{
  "rope_base": 10000.0,
  "tie_embeddings": false,
  "final_lr_fraction": 0.1,
  "train_tokens": 359000000,
  "dataset": "wikipedia_en"
}
MLP neurons of a small language model. Each row is named by its layer, matrix (gate and up: input weights; down: output weights) and neuron, and shows model dimensions 16-111. Each number is 200 + 40 x the weight over its row's rms, rounded and kept within 0 to 999. A neuron's up and down rows have the sign that makes its largest values positive.
Before each neuron's rows, "fires after" lists the tokens most often just before its 100 highest values on Wikipedia text that the model never trained on; "fires before" lists the tokens most often just after its 100 highest values on Wikipedia text that the model never trained on. A number after a token or word is its count.

fires after: " s" 16, " o" 13, " pro" 9, " ex" 8, " H" 8, " al" 7
fires before: "en" 17, "os" 10, "ost" 6, "o" 6, "ly" 6, "ut" 5
L4.gate32,183,186,186,152,78,185,267,207,170,262,219,243,124,181,133,165,275,226,251,159,257,220,233,191,182,232,225,143,249,251,149,184,184,284,152,164,197,239,253,180,197,190,200,242,202,172,186,267,156,161,222,108,203,172,241,147,122,274,179,153,147,255,220,145,157,255,222,189,219,163,217,186,158,177,166,197,240,173,228,240,109,270,172,150,230,156,214,243,214,192,176,201,192,193,181,273
L4.up32,203,144,280,225,180,194,204,184,219,216,254,219,155,201,161,226,184,271,199,196,168,173,104,124,289,251,213,178,264,206,239,115,191,246,172,198,155,162,209,194,235,204,153,190,171,217,222,198,171,187,189,220,229,179,228,242,155,193,220,217,219,205,140,170,144,161,206,174,151,248,183,173,245,248,180,148,110,181,146,205,252,216,200,211,255,213,172,201,118,152,110,173,216,230,215,217
L4.down32,181,239,220,187,186,239,205,226,179,180,245,190,185,136,89,194,233,266,176,164,225,179,116,214,211,250,230,232,233,259,226,188,209,217,151,164,247,228,182,248,175,242,200,289,217,182,196,236,205,151,167,161,251,295,192,161,205,263,104,195,149,282,184,162,175,187,147,134,191,186,201,235,175,222,189,216,217,219,275,204,197,197,242,184,199,202,237,179,216,222,182,226,154,202,110,286

fires after: " G" 21, " N" 17, " |\n" 15, "|---|---" 13
fires before: "|---|---" 20, "en" 16, "|---" 8, "way" 6, " |" 5, "o" 4
L7.gate117,185,162,167,225,255,286,188,264,206,134,193,133,219,225,222,191,278,188,187,156,210,235,203,187,229,238,231,216,238,228,252,158,186,191,314,221,280,227,208,223,200,226,162,255,230,203,186,116,209,198,136,153,244,212,218,216,185,201,190,124,222,171,225,180,243,228,238,217,167,164,255,153,127,167,204,207,253,151,182,245,272,232,178,230,189,157,198,185,174,192,256,230,268,226,259,168
L7.up117,155,263,148,158,226,119,173,174,161,229,178,214,200,264,187,143,231,196,244,206,211,210,233,201,238,229,206,192,201,168,255,186,202,261,222,199,201,222,213,176,222,214,229,177,197,269,282,187,238,244,202,141,182,155,214,169,233,137,100,200,100,196,148,157,207,210,155,238,168,154,226,224,242,159,137,134,193,227,231,157,265,140,189,180,228,217,292,178,242,198,192,198,207,246,244,165
L7.down117,152,220,174,258,204,151,214,228,191,234,210,200,184,227,232,208,233,229,217,124,224,181,165,261,175,290,207,270,196,207,258,175,212,162,222,197,256,191,137,166,196,171,241,252,237,235,197,228,226,250,232,191,206,261,198,193,149,227,203,109,218,174,178,172,250,243,201,180,167,164,141,152,79,170,196,129,142,213,229,239,169,135,174,264,195,222,235,188,164,216,263,241,176,196,265,193

fires after: " |\n" 23, "|---|---" 15, " R" 14, " G" 14, "f" 12, "et" 5
fires before: "|---|---" 15, "|---" 14, "man" 14, "ion" 9, "|" 9
L4.gate230,231,216,192,311,188,170,90,197,158,229,163,207,238,207,241,190,297,233,235,169,143,295,273,116,162,198,275,171,156,232,215,204,243,147,148,136,224,190,168,178,243,231,155,229,232,185,177,219,190,202,233,165,227,156,184,274,130,180,194,199,210,150,135,180,232,207,230,214,199,219,315,163,233,132,200,153,191,190,224,187,273,200,175,110,255,132,232,189,166,190,212,216,290,194,222,220
L4.up230,241,193,240,211,222,187,191,253,210,177,127,199,212,227,215,149,231,225,108,181,237,243,152,141,202,189,153,138,242,120,219,184,139,191,194,181,222,215,197,181,118,267,113,189,207,252,192,202,290,239,250,257,177,189,184,128,163,235,133,219,225,215,196,199,183,183,151,240,169,210,234,202,205,149,161,159,251,220,145,259,240,187,247,177,271,205,186,186,208,214,141,240,295,174,213,131
L4.down230,235,206,144,209,239,131,194,242,205,283,131,224,149,172,182,195,231,236,235,235,224,211,223,200,179,214,123,161,208,198,247,190,187,263,215,188,208,141,190,184,201,219,124,280,185,203,221,149,245,261,174,186,174,203,148,114,223,207,194,192,202,149,186,196,338,176,251,135,178,132,261,195,231,127,216,158,179,205,203,236,221,197,167,167,204,226,188,204,173,215,249,249,230,180,217,202

fires after: " w" 30, " st" 23, " t" 16, " m" 16, "w" 6
fires before: "e" 21, "es" 10, "ing" 9, "ers" 6, " on" 5, "way" 4
L3.gate162,263,176,208,253,180,169,200,200,160,236,135,168,167,114,172,232,139,233,260,177,200,244,129,68,249,237,177,152,228,145,218,144,206,176,222,272,202,165,173,187,242,222,185,222,181,197,146,204,170,204,238,235,199,162,220,159,157,268,213,153,241,230,219,215,282,189,208,264,266,244,184,224,171,250,214,244,215,197,218,178,242,242,183,215,261,188,246,149,125,257,190,227,138,120,201,162
L3.up162,152,265,214,253,166,170,190,232,253,175,154,215,177,226,227,152,203,238,212,224,148,165,179,193,218,118,261,187,160,175,196,190,257,108,159,206,196,282,124,238,195,214,167,196,228,101,165,205,125,203,193,177,160,190,212,307,235,184,186,161,226,170,237,111,207,164,194,231,200,257,147,224,204,221,183,174,211,158,175,157,249,195,189,171,225,176,152,243,118,188,231,182,117,225,181,201
L3.down162,262,185,201,228,246,229,168,182,239,252,260,189,155,194,273,197,203,174,233,174,160,207,189,231,210,232,242,221,243,216,221,192,195,323,186,168,190,130,186,234,188,200,256,186,245,206,181,128,206,221,227,251,124,189,250,145,205,214,205,154,191,229,120,205,123,207,220,231,146,226,150,122,186,219,275,184,227,167,195,158,222,199,233,186,165,224,251,187,266,245,219,188,243,205,254,178

fires after: "et" 32, " C" 16, " D" 8, " H" 8, " c" 8
fires before: "en" 32, "n" 14, "se" 9, "l" 7, "b" 5, "v" 5
L2.gate172,148,256,254,213,254,130,222,257,192,195,148,119,198,160,210,166,265,185,320,167,183,122,244,216,230,246,214,186,238,243,189,248,217,208,215,225,222,272,250,198,239,224,183,242,188,179,171,173,130,269,163,133,190,189,199,174,227,178,158,141,212,195,195,148,201,187,194,146,137,140,184,210,189,199,229,125,121,160,236,160,236,220,173,244,258,196,139,250,258,147,183,234,161,207,191,273
L2.up172,299,229,165,232,155,268,149,150,154,232,198,159,202,227,232,164,229,170,187,229,196,166,211,162,151,155,215,234,225,274,143,178,161,230,242,241,215,190,148,163,183,220,151,266,209,239,195,199,203,205,151,179,231,209,252,174,159,206,218,146,112,207,211,197,220,260,194,197,151,220,201,182,279,142,193,191,135,213,206,182,214,215,212,211,158,237,144,206,243,226,197,162,220,95,214,273
L2.down172,234,172,255,210,139,261,158,128,232,253,210,194,184,230,223,166,144,211,195,240,179,146,193,181,193,101,145,152,168,233,250,186,252,158,216,316,203,172,172,234,175,188,235,189,244,238,175,210,206,141,202,207,177,180,186,206,200,177,202,192,168,282,193,206,210,221,192,195,232,230,252,206,246,175,132,254,197,161,158,219,199,208,205,166,194,196,212,176,206,218,97,134,176,192,150,246

fires after: " e" 25, " E" 12, "y" 7, "se" 7, " t" 6, "f" 5
fires before: "ent" 22, "ents" 11, "a" 10, "en" 8, "an" 6, "le" 6
L12.gate213,188,245,181,248,239,199,257,158,186,177,175,231,156,125,124,230,248,169,217,233,205,172,164,221,106,163,201,253,221,229,231,196,197,218,154,190,169,200,175,275,210,194,181,271,181,235,207,196,194,304,181,212,172,220,260,201,272,247,200,192,211,158,228,267,181,161,171,153,188,166,180,251,228,192,223,214,248,176,160,158,165,256,150,150,166,152,129,228,210,153,211,248,122,162,242,206
L12.up213,220,151,169,244,200,170,204,265,192,231,163,198,229,171,221,221,154,218,331,148,227,222,181,186,169,223,181,174,112,229,258,150,204,207,189,186,227,210,233,158,232,139,148,198,188,165,203,237,203,234,282,209,222,205,261,190,218,176,195,174,235,268,207,255,203,116,253,206,181,118,281,178,193,215,187,210,230,149,233,197,200,251,205,214,257,226,323,191,238,185,183,230,200,282,217,192
L12.down213,185,142,216,111,264,211,184,197,216,184,170,241,194,128,190,241,190,149,155,292,253,210,196,217,136,181,257,193,224,90,228,198,175,225,151,258,194,197,224,219,218,191,195,217,196,229,218,134,254,141,169,132,148,191,257,205,257,205,167,207,225,227,191,220,144,263,259,233,157,236,157,223,213,226,218,257,193,182,182,229,266,146,195,204,156,232,179,175,210,226,201,217,236,224,236,151

fires after: " v" 15, " V" 13, " B" 11, " b" 9, "c" 9, " H" 8
fires before: "et" 13, "ew" 12, "ol" 11, "ent" 6, "ber" 5, "x" 5
L3.gate47,182,180,172,185,142,193,176,271,264,174,218,252,170,120,268,180,125,228,224,196,156,165,242,175,213,158,203,148,205,269,117,221,208,217,164,267,169,183,178,165,214,199,250,161,251,168,252,207,238,210,205,306,192,236,188,183,200,201,233,133,193,229,208,293,206,204,243,172,228,205,241,203,148,262,291,230,233,250,208,97,226,183,164,185,233,202,201,214,180,230,155,211,249,219,204,87
L3.up47,148,187,196,147,281,251,233,132,170,191,210,155,124,266,153,204,264,188,215,181,201,139,139,215,221,150,182,200,202,161,179,131,246,224,337,170,156,216,220,201,314,277,130,239,185,186,191,259,185,207,164,275,178,199,188,184,185,245,210,156,207,225,208,134,199,127,256,158,207,229,170,262,251,160,221,210,223,211,233,221,198,161,270,285,230,205,175,169,238,145,168,242,230,95,174,197
L3.down47,197,165,169,181,153,250,126,199,246,165,233,260,212,127,258,162,180,208,296,239,162,146,250,205,190,140,230,218,247,251,233,212,148,250,189,205,193,106,151,135,258,152,200,153,211,189,239,208,203,199,178,227,260,232,164,222,225,215,174,186,136,187,167,260,159,157,191,155,206,191,203,224,154,202,292,212,172,223,173,174,239,179,169,237,251,180,253,179,170,169,128,216,264,139,189,183

fires after: "o" 33, " N" 28, "N" 6, " n" 5, "ig" 4
fires before: "b" 28, "ive" 5, "able" 5, "age" 4, "es" 4, "ol" 4
L3.gate198,189,212,201,160,228,211,114,100,252,140,198,223,257,182,203,190,193,186,154,105,257,267,183,200,284,206,133,248,217,267,276,213,159,206,272,214,231,168,140,151,157,211,205,223,236,207,229,221,155,214,184,262,137,214,202,164,160,193,209,199,190,180,203,176,163,159,166,140,191,258,254,213,187,226,179,229,180,192,186,219,203,136,171,269,155,212,246,100,156,149,249,234,212,211,172,249
L3.up198,228,221,153,283,171,186,192,124,266,182,200,161,250,190,231,154,209,272,159,176,184,209,175,187,145,262,191,202,157,217,215,147,172,235,221,184,243,208,180,165,253,158,208,197,212,141,195,198,185,193,292,196,228,188,165,178,202,168,237,212,228,221,164,166,171,238,172,152,244,219,202,203,173,202,103,203,147,252,174,181,154,191,169,217,146,192,243,215,198,174,172,170,162,259,229,253
L3.down198,209,178,159,188,147,169,199,225,205,244,167,140,164,163,198,120,205,235,143,164,228,227,163,213,196,173,190,181,189,119,206,225,201,103,247,225,224,165,182,218,169,202,210,199,204,158,207,228,232,205,169,286,149,126,187,169,278,159,249,199,210,106,193,196,186,212,281,150,250,187,185,139,141,181,224,210,222,208,231,274,188,167,188,250,191,204,164,214,205,227,208,147,211,230,133,252

fires after: "|---|---" 30, " M" 15, " |\n" 12, " " 5, ")" 4, "1" 4
fires before: "|" 51, "|---|---" 15, "ic" 7
L2.gate391,177,223,181,186,197,189,205,268,147,255,204,149,161,229,150,170,227,196,201,213,171,205,266,276,215,250,177,158,173,171,269,129,165,219,216,119,240,265,180,162,205,209,172,159,211,203,287,243,188,204,161,226,230,186,153,202,134,145,174,174,167,144,188,170,163,228,285,210,219,245,203,229,309,228,178,176,149,212,202,188,173,196,215,284,166,215,217,200,164,245,243,167,196,187,214,282
L2.up391,231,158,202,204,205,183,222,253,179,180,197,197,127,172,186,177,187,170,220,224,220,161,184,128,261,162,174,222,194,246,212,176,194,206,296,210,139,275,183,183,294,200,128,197,174,179,130,240,202,265,217,193,166,204,193,205,252,251,238,206,220,162,206,152,141,193,164,215,199,199,197,266,218,210,170,140,244,312,198,219,161,251,128,225,164,177,184,208,135,190,225,184,253,180,288,182
L2.down391,285,281,189,248,189,175,178,214,168,212,202,196,133,205,220,229,271,175,221,182,195,220,225,255,263,253,208,209,177,252,166,175,282,205,220,242,171,173,212,166,199,230,136,165,243,236,211,216,225,226,221,161,206,238,181,186,218,258,177,161,224,192,168,186,141,218,228,199,197,237,198,214,277,173,132,201,205,214,236,192,133,125,195,227,174,264,210,190,92,248,187,212,191,196,267,227

fires after: "et" 30, " c" 22, " h" 9, " C" 9, "ct" 6
fires before: "en" 32, "ur" 13, "se" 11, "il" 7, "n" 5, "p" 4
L2.gate44,202,243,176,205,96,198,166,259,192,228,114,131,186,190,182,137,191,241,199,217,179,211,249,248,247,194,191,209,221,212,207,137,228,143,180,199,206,233,228,215,281,177,133,225,200,200,213,199,174,217,124,182,167,228,208,191,137,182,140,166,109,158,158,156,219,223,264,139,181,199,186,256,175,175,115,161,167,239,249,188,143,175,156,220,233,248,252,230,204,253,247,203,170,224,246,161
L2.up44,212,164,209,204,237,188,251,138,181,117,211,225,134,239,153,232,185,175,194,197,151,177,194,134,211,189,217,242,214,218,247,212,119,214,166,256,282,149,139,194,240,235,192,199,167,205,279,192,243,268,209,222,148,154,277,146,216,238,232,226,158,239,166,167,188,251,182,173,254,185,221,184,151,250,237,201,252,255,215,177,230,284,206,240,199,209,139,195,162,211,221,152,188,88,164,237
L2.down44,263,147,266,145,159,243,159,183,186,176,272,192,148,193,230,214,190,193,202,256,211,227,239,225,267,187,227,175,232,162,141,206,133,200,211,250,238,226,135,227,182,196,205,223,224,118,219,202,193,245,183,154,169,211,142,195,163,203,158,255,172,219,141,251,147,183,246,185,154,128,141,249,200,201,215,194,238,160,151,227,114,189,211,191,243,178,203,201,261,279,184,226,180,195,193,240